Weights of a small transformer language model: rotary positions.
MLP neurons of a small language model. Each row is named by its layer, matrix (gate and up: input weights) and neuron, and shows model dimensions 16-79. Each number is 200 + 40 x the weight over its row's rms, rounded and kept within 0 to 999. A neuron's up and down rows have the sign that makes its largest values positive.
Before each neuron's rows, "fires on" lists the tokens most often at its 100 highest values on Wikipedia text that the model never trained on.

fires on: "t", "R", "us", "y "
L8.gate62,192,180,217,249,150,181,158,157,166,132,132,191,208,216,201,210,296,190,201,205,229,167,221,193,165,223,202,136,209,212,201,184,211,190,182,194,104,259,185,166,178,216,156,204,173,152,178,199,212,217,188,173,147,162,209,235,215,219,229,171,263,185,173,202
L8.up62,217,229,160,144,149,275,120,189,138,111,157,188,180,262,163,253,230,212,251,255,239,219,243,185,231,228,227,164,198,178,100,207,184,204,213,226,154,241,149,205,201,218,193,154,148,196,215,273,201,208,207,169,170,115,161,280,176,221,232,190,249,196,149,224

fires on: "it", "ip", "li", "ar", "i", "t"
L11.gate258,205,159,167,195,266,184,163,219,177,201,326,234,196,167,201,204,213,205,216,182,227,196,188,217,276,208,174,104,227,214,216,223,265,226,140,135,240,188,221,225,145,200,189,156,252,209,102,208,270,234,175,226,185,217,190,260,190,227,243,137,205,143,179,168
L11.up258,177,151,189,171,164,217,239,217,209,216,176,172,259,231,188,252,226,210,179,175,160,286,201,151,183,275,233,147,188,293,271,173,171,262,231,179,172,200,194,162,188,211,157,207,194,148,177,140,237,168,192,166,118,168,186,171,311,205,177,204,223,256,235,195

fires on: "d", "l ", "ug", "b"
L4.gate333,224,158,248,176,168,200,137,124,127,162,191,253,275,198,247,205,168,200,203,293,207,151,139,188,205,203,196,266,186,192,169,195,221,172,157,287,220,215,148,274,184,163,163,174,245,250,185,238,186,239,177,142,152,198,169,233,164,199,173,180,265,183,257,181
L4.up333,252,227,225,190,264,297,206,210,226,192,163,275,228,218,211,232,200,190,170,158,197,201,199,157,203,175,153,295,264,150,240,185,194,199,161,164,233,266,184,188,110,187,237,222,191,208,251,227,149,199,139,243,138,169,192,220,200,224,178,209,219,214,180,215

fires on: ") "
L13.gate384,249,187,240,227,175,245,155,186,185,154,197,211,185,112,139,262,198,215,137,181,158,259,187,249,220,249,182,256,238,213,186,183,179,193,186,176,164,162,219,170,268,161,167,152,213,194,241,196,146,228,124,159,180,220,254,134,245,205,208,124,251,199,207,179
L13.up384,135,199,102,227,163,186,155,177,247,210,200,162,137,180,230,217,242,247,193,225,198,163,183,168,190,187,141,255,134,127,215,150,263,213,154,172,219,188,205,171,147,185,172,180,234,156,194,225,130,159,254,274,149,228,206,246,207,147,88,184,200,198,231,165

fires on: " ", "\n", "in "
L11.gate468,158,151,106,188,107,158,226,114,231,219,165,167,166,258,165,174,168,201,153,219,270,153,231,184,250,174,232,178,200,194,220,266,200,241,171,135,275,217,167,218,218,212,208,197,49,228,193,234,224,289,268,205,222,268,216,108,223,99,199,216,163,120,193,163
L11.up468,191,234,155,202,224,157,175,228,165,204,141,205,245,190,230,205,202,166,103,143,193,227,242,196,275,221,232,153,203,238,172,230,298,209,141,129,208,129,125,250,162,175,258,216,243,143,162,246,242,224,160,176,233,205,236,210,170,211,193,214,206,238,215,151

fires on: "\n", "di"
L9.gate494,218,236,217,170,142,150,209,138,282,149,131,214,177,224,176,192,152,147,192,178,279,185,210,182,277,135,214,203,209,230,217,208,250,214,155,156,246,153,165,200,193,238,211,152,234,175,174,238,297,235,170,261,167,195,219,216,220,177,212,158,200,218,218,244
L9.up494,196,202,196,163,154,89,161,237,204,201,130,255,159,211,222,211,160,197,206,243,297,263,207,221,257,208,219,160,173,209,153,160,233,174,224,173,204,195,124,222,166,245,267,138,187,177,215,181,253,231,183,214,247,168,229,232,216,220,199,214,254,187,244,186

fires on: "par", "us"
L9.gate265,191,141,224,206,161,201,225,162,213,186,208,222,187,218,248,194,303,171,165,203,222,171,162,130,225,176,137,166,244,181,191,168,189,147,183,180,147,203,193,170,143,238,162,164,181,139,247,173,182,233,149,149,130,177,246,226,186,213,212,165,277,249,233,184
L9.up265,246,214,180,178,203,226,162,238,168,199,234,258,210,199,112,196,247,177,204,251,160,166,162,243,226,207,125,143,187,220,214,192,219,234,143,202,223,211,307,143,149,238,211,165,196,204,203,177,169,183,258,226,222,161,196,221,230,221,214,193,208,220,132,175

fires on: ") ", "n ", "on ", "in ", ", ", ": "
L12.gate120,239,241,225,231,232,159,201,192,177,188,121,225,185,157,193,245,224,170,57,257,225,241,157,238,254,222,150,137,257,262,171,185,178,242,248,186,178,156,175,185,222,195,198,203,200,161,162,164,229,242,209,194,128,170,234,125,223,205,147,184,214,167,248,222
L12.up120,159,215,263,231,202,152,239,217,246,169,124,166,204,124,190,220,232,231,220,228,180,198,243,165,178,161,164,189,246,272,190,163,221,273,183,171,182,166,215,160,182,146,235,231,230,186,198,139,135,162,240,203,174,193,235,220,258,151,139,180,189,311,219,269

fires on: "l", "t", "an", "ur", "T", "it"
L15.gate237,207,211,161,255,182,201,163,168,154,182,186,171,198,216,193,183,190,287,156,197,244,229,182,156,208,193,215,230,229,217,133,205,175,177,193,249,202,245,119,183,165,233,223,137,201,153,243,259,248,187,199,229,164,142,173,243,229,232,153,203,264,135,189,134
L15.up237,238,272,159,84,211,201,254,231,161,233,188,209,240,165,176,172,140,157,216,214,221,90,228,223,186,228,171,208,222,238,170,202,241,228,185,274,229,187,174,244,177,181,109,158,223,206,244,225,179,191,218,204,213,147,196,213,211,147,168,176,261,164,132,252

fires on: "t", "is", "en", "er "
L15.gate511,219,128,122,179,166,192,225,194,143,237,158,231,190,244,152,221,145,169,234,206,228,220,236,185,112,200,257,258,163,226,129,171,227,209,190,139,214,157,196,223,299,130,277,176,202,185,183,194,171,239,231,269,179,257,186,206,175,204,186,242,248,190,130,236
L15.up511,227,149,277,233,227,215,269,129,293,203,254,153,237,215,183,193,179,278,261,220,199,199,147,225,231,266,211,207,249,211,196,191,226,164,228,145,244,259,183,197,235,234,186,244,239,204,223,163,267,222,193,232,271,214,234,222,169,239,218,246,200,179,270,113

fires on: "z", "el", "s", "ear", "est"
L15.gate32,186,167,182,204,209,203,258,224,230,242,226,210,225,210,185,280,105,187,216,245,349,241,176,139,140,250,239,220,269,264,183,205,238,175,229,249,202,272,200,172,204,215,205,235,94,141,231,258,229,304,172,152,180,166,203,250,226,194,161,205,191,154,259,183
L15.up32,290,213,187,203,192,216,278,183,265,160,185,230,260,280,176,236,194,172,256,136,142,158,204,186,249,194,231,195,226,266,170,146,162,129,245,184,159,263,114,239,225,223,237,254,154,231,187,241,176,191,148,125,280,223,204,193,176,200,207,248,132,231,290,249

fires on: "\n"
L4.gate215,204,234,251,198,168,222,190,225,280,144,158,190,196,252,208,246,212,285,150,165,293,210,286,167,228,178,199,194,211,150,199,248,229,212,162,140,209,104,113,190,190,248,189,166,177,151,180,270,278,242,184,196,219,236,189,199,238,258,182,187,199,185,203,149
L4.up215,211,214,210,238,201,171,152,215,251,126,226,213,204,258,187,190,216,210,154,168,287,173,242,120,208,186,197,193,195,102,184,201,213,150,164,227,204,175,128,159,164,162,210,178,183,125,216,180,260,261,211,190,228,198,207,227,180,226,171,190,164,162,175,177

fires on: "per", "an", "r", "op", "en", "t"
L14.gate228,262,177,70,273,252,219,197,225,136,251,269,179,165,244,126,193,205,181,196,196,220,267,113,263,119,207,174,189,245,296,168,168,184,155,166,162,160,187,131,207,249,139,268,178,227,219,241,239,226,149,255,209,183,217,165,194,212,146,237,159,187,256,192,152
L14.up228,180,223,240,191,197,167,218,239,213,165,238,150,194,177,109,193,262,263,278,210,229,188,196,220,179,206,213,280,161,215,169,251,280,128,219,182,275,168,217,208,97,226,226,252,193,221,152,234,227,126,128,223,259,185,234,191,264,238,247,167,182,186,251,154

fires on: "\n\n", "\n"
L4.gate231,217,206,156,146,258,178,94,198,234,224,129,211,160,226,139,180,139,212,104,152,256,207,212,240,194,145,217,294,157,208,202,190,175,233,186,162,213,177,151,225,186,192,174,147,189,181,200,182,274,232,214,227,225,171,125,176,174,225,186,223,189,205,202,210
L4.up231,268,219,179,112,222,143,67,195,248,201,152,203,165,257,174,183,125,246,100,151,264,230,196,221,187,154,224,293,183,229,198,184,205,210,177,189,231,194,146,221,223,196,171,162,199,194,203,197,258,227,177,214,195,157,120,179,209,221,205,251,204,194,200,195

fires on: "\n"
L2.gate168,125,203,221,198,196,254,259,186,277,258,134,212,242,199,209,229,270,185,251,185,284,193,293,172,274,154,173,183,256,149,195,254,195,170,161,227,248,180,180,254,249,213,184,160,155,185,232,255,259,198,167,197,165,242,141,218,206,147,198,226,158,213,222,207
L2.up168,158,147,122,188,146,154,215,188,248,150,165,185,161,275,269,168,203,150,225,217,226,235,183,127,254,234,184,169,203,190,182,239,197,244,165,221,232,147,179,254,235,212,159,133,252,176,210,288,279,238,260,187,139,216,257,187,180,193,167,243,160,191,244,172

fires on: "=", "u", "as", "bu", "\n", "\n\n"
L7.gate130,170,173,216,181,200,224,187,203,158,240,181,258,158,225,166,123,251,237,196,171,229,214,279,189,262,169,234,219,260,132,235,282,211,168,227,163,212,173,175,227,140,183,110,234,217,202,205,198,215,194,190,129,221,188,178,216,245,234,198,215,223,146,169,232
L7.up130,200,222,201,118,230,204,185,218,170,173,167,243,138,282,214,140,169,226,61,202,231,233,200,155,237,228,219,213,179,150,284,223,269,180,192,135,234,181,156,149,249,146,146,159,212,265,128,154,179,207,298,197,203,184,199,154,217,211,210,271,148,222,222,272

fires on: "p", "t", "it", "ion", "duc", "ep"
L21.gate290,267,215,226,247,197,233,139,181,180,109,281,169,169,144,218,166,277,218,192,162,212,233,227,221,235,219,215,152,218,239,178,221,210,143,179,170,220,240,250,191,243,233,196,230,171,216,207,147,264,199,219,238,196,194,186,233,208,181,155,193,230,195,155,148
L21.up290,212,177,137,178,225,252,185,223,179,242,295,209,180,245,230,241,180,183,245,206,200,168,286,230,174,211,200,142,206,270,231,197,272,245,318,247,222,266,180,167,224,131,121,206,261,220,130,197,240,217,171,172,112,140,169,198,236,209,114,155,196,170,146,258

fires on: "ti", "h", "si", "s", "el"
L19.gate60,170,214,197,231,224,201,186,170,152,309,240,182,230,246,182,221,139,230,220,228,296,221,193,168,136,245,153,243,234,167,136,197,177,161,154,214,142,229,170,219,160,215,183,97,139,208,152,127,246,282,172,148,229,201,219,206,160,152,122,280,204,201,209,210
L19.up60,186,248,241,245,302,293,224,190,206,255,198,182,186,195,175,170,169,220,260,191,148,231,191,206,165,210,229,197,284,236,188,190,167,188,197,235,188,169,128,176,209,258,181,223,166,241,146,206,268,190,266,251,221,215,151,165,179,194,170,161,198,289,228,242

fires on: "and ", "/", "[", "u"
L15.gate194,224,206,195,219,151,184,239,295,198,245,197,192,240,198,253,210,109,206,231,187,207,234,159,117,238,234,204,190,223,237,262,239,179,284,159,221,223,298,241,230,201,159,207,164,172,191,209,263,238,165,225,246,122,178,225,142,238,225,232,185,191,139,156,200
L15.up194,185,203,237,234,255,157,251,222,161,187,178,143,103,242,219,281,227,205,181,191,213,285,170,256,216,235,247,182,204,206,158,226,235,207,202,158,220,221,205,240,162,184,178,202,183,220,196,287,168,149,256,248,239,235,139,225,237,197,237,171,183,243,165,226

fires on: "\n", "=="
L4.gate217,236,168,169,139,216,147,172,199,274,189,194,245,244,244,206,168,207,199,105,162,264,163,198,179,247,183,182,211,160,200,210,223,271,234,169,170,155,211,111,170,256,207,251,186,140,213,170,211,203,265,219,210,224,191,238,216,189,281,188,233,170,164,250,197
L4.up217,264,180,178,80,189,141,170,187,252,215,180,253,248,240,180,201,243,217,132,160,266,191,205,205,288,197,206,156,176,178,208,233,285,279,194,155,183,192,88,190,233,228,276,166,168,217,178,211,176,249,213,220,205,197,247,228,200,281,199,240,169,193,260,165

fires on: "w", "b", "end", "ug", "le"
L7.gate9,186,238,203,146,242,224,170,175,197,200,205,250,214,152,176,173,246,186,168,295,160,166,135,143,246,198,117,173,173,140,154,183,195,147,147,172,219,268,224,211,204,124,135,168,229,204,174,213,192,184,157,135,197,175,240,228,140,191,182,191,259,183,196,191
L7.up9,264,235,228,284,239,185,273,239,108,254,188,241,221,223,243,210,236,278,216,163,261,180,166,201,142,221,218,234,214,199,183,167,163,192,264,170,188,165,224,210,182,215,211,256,152,198,182,210,227,194,217,221,143,244,206,220,201,241,147,232,141,195,228,194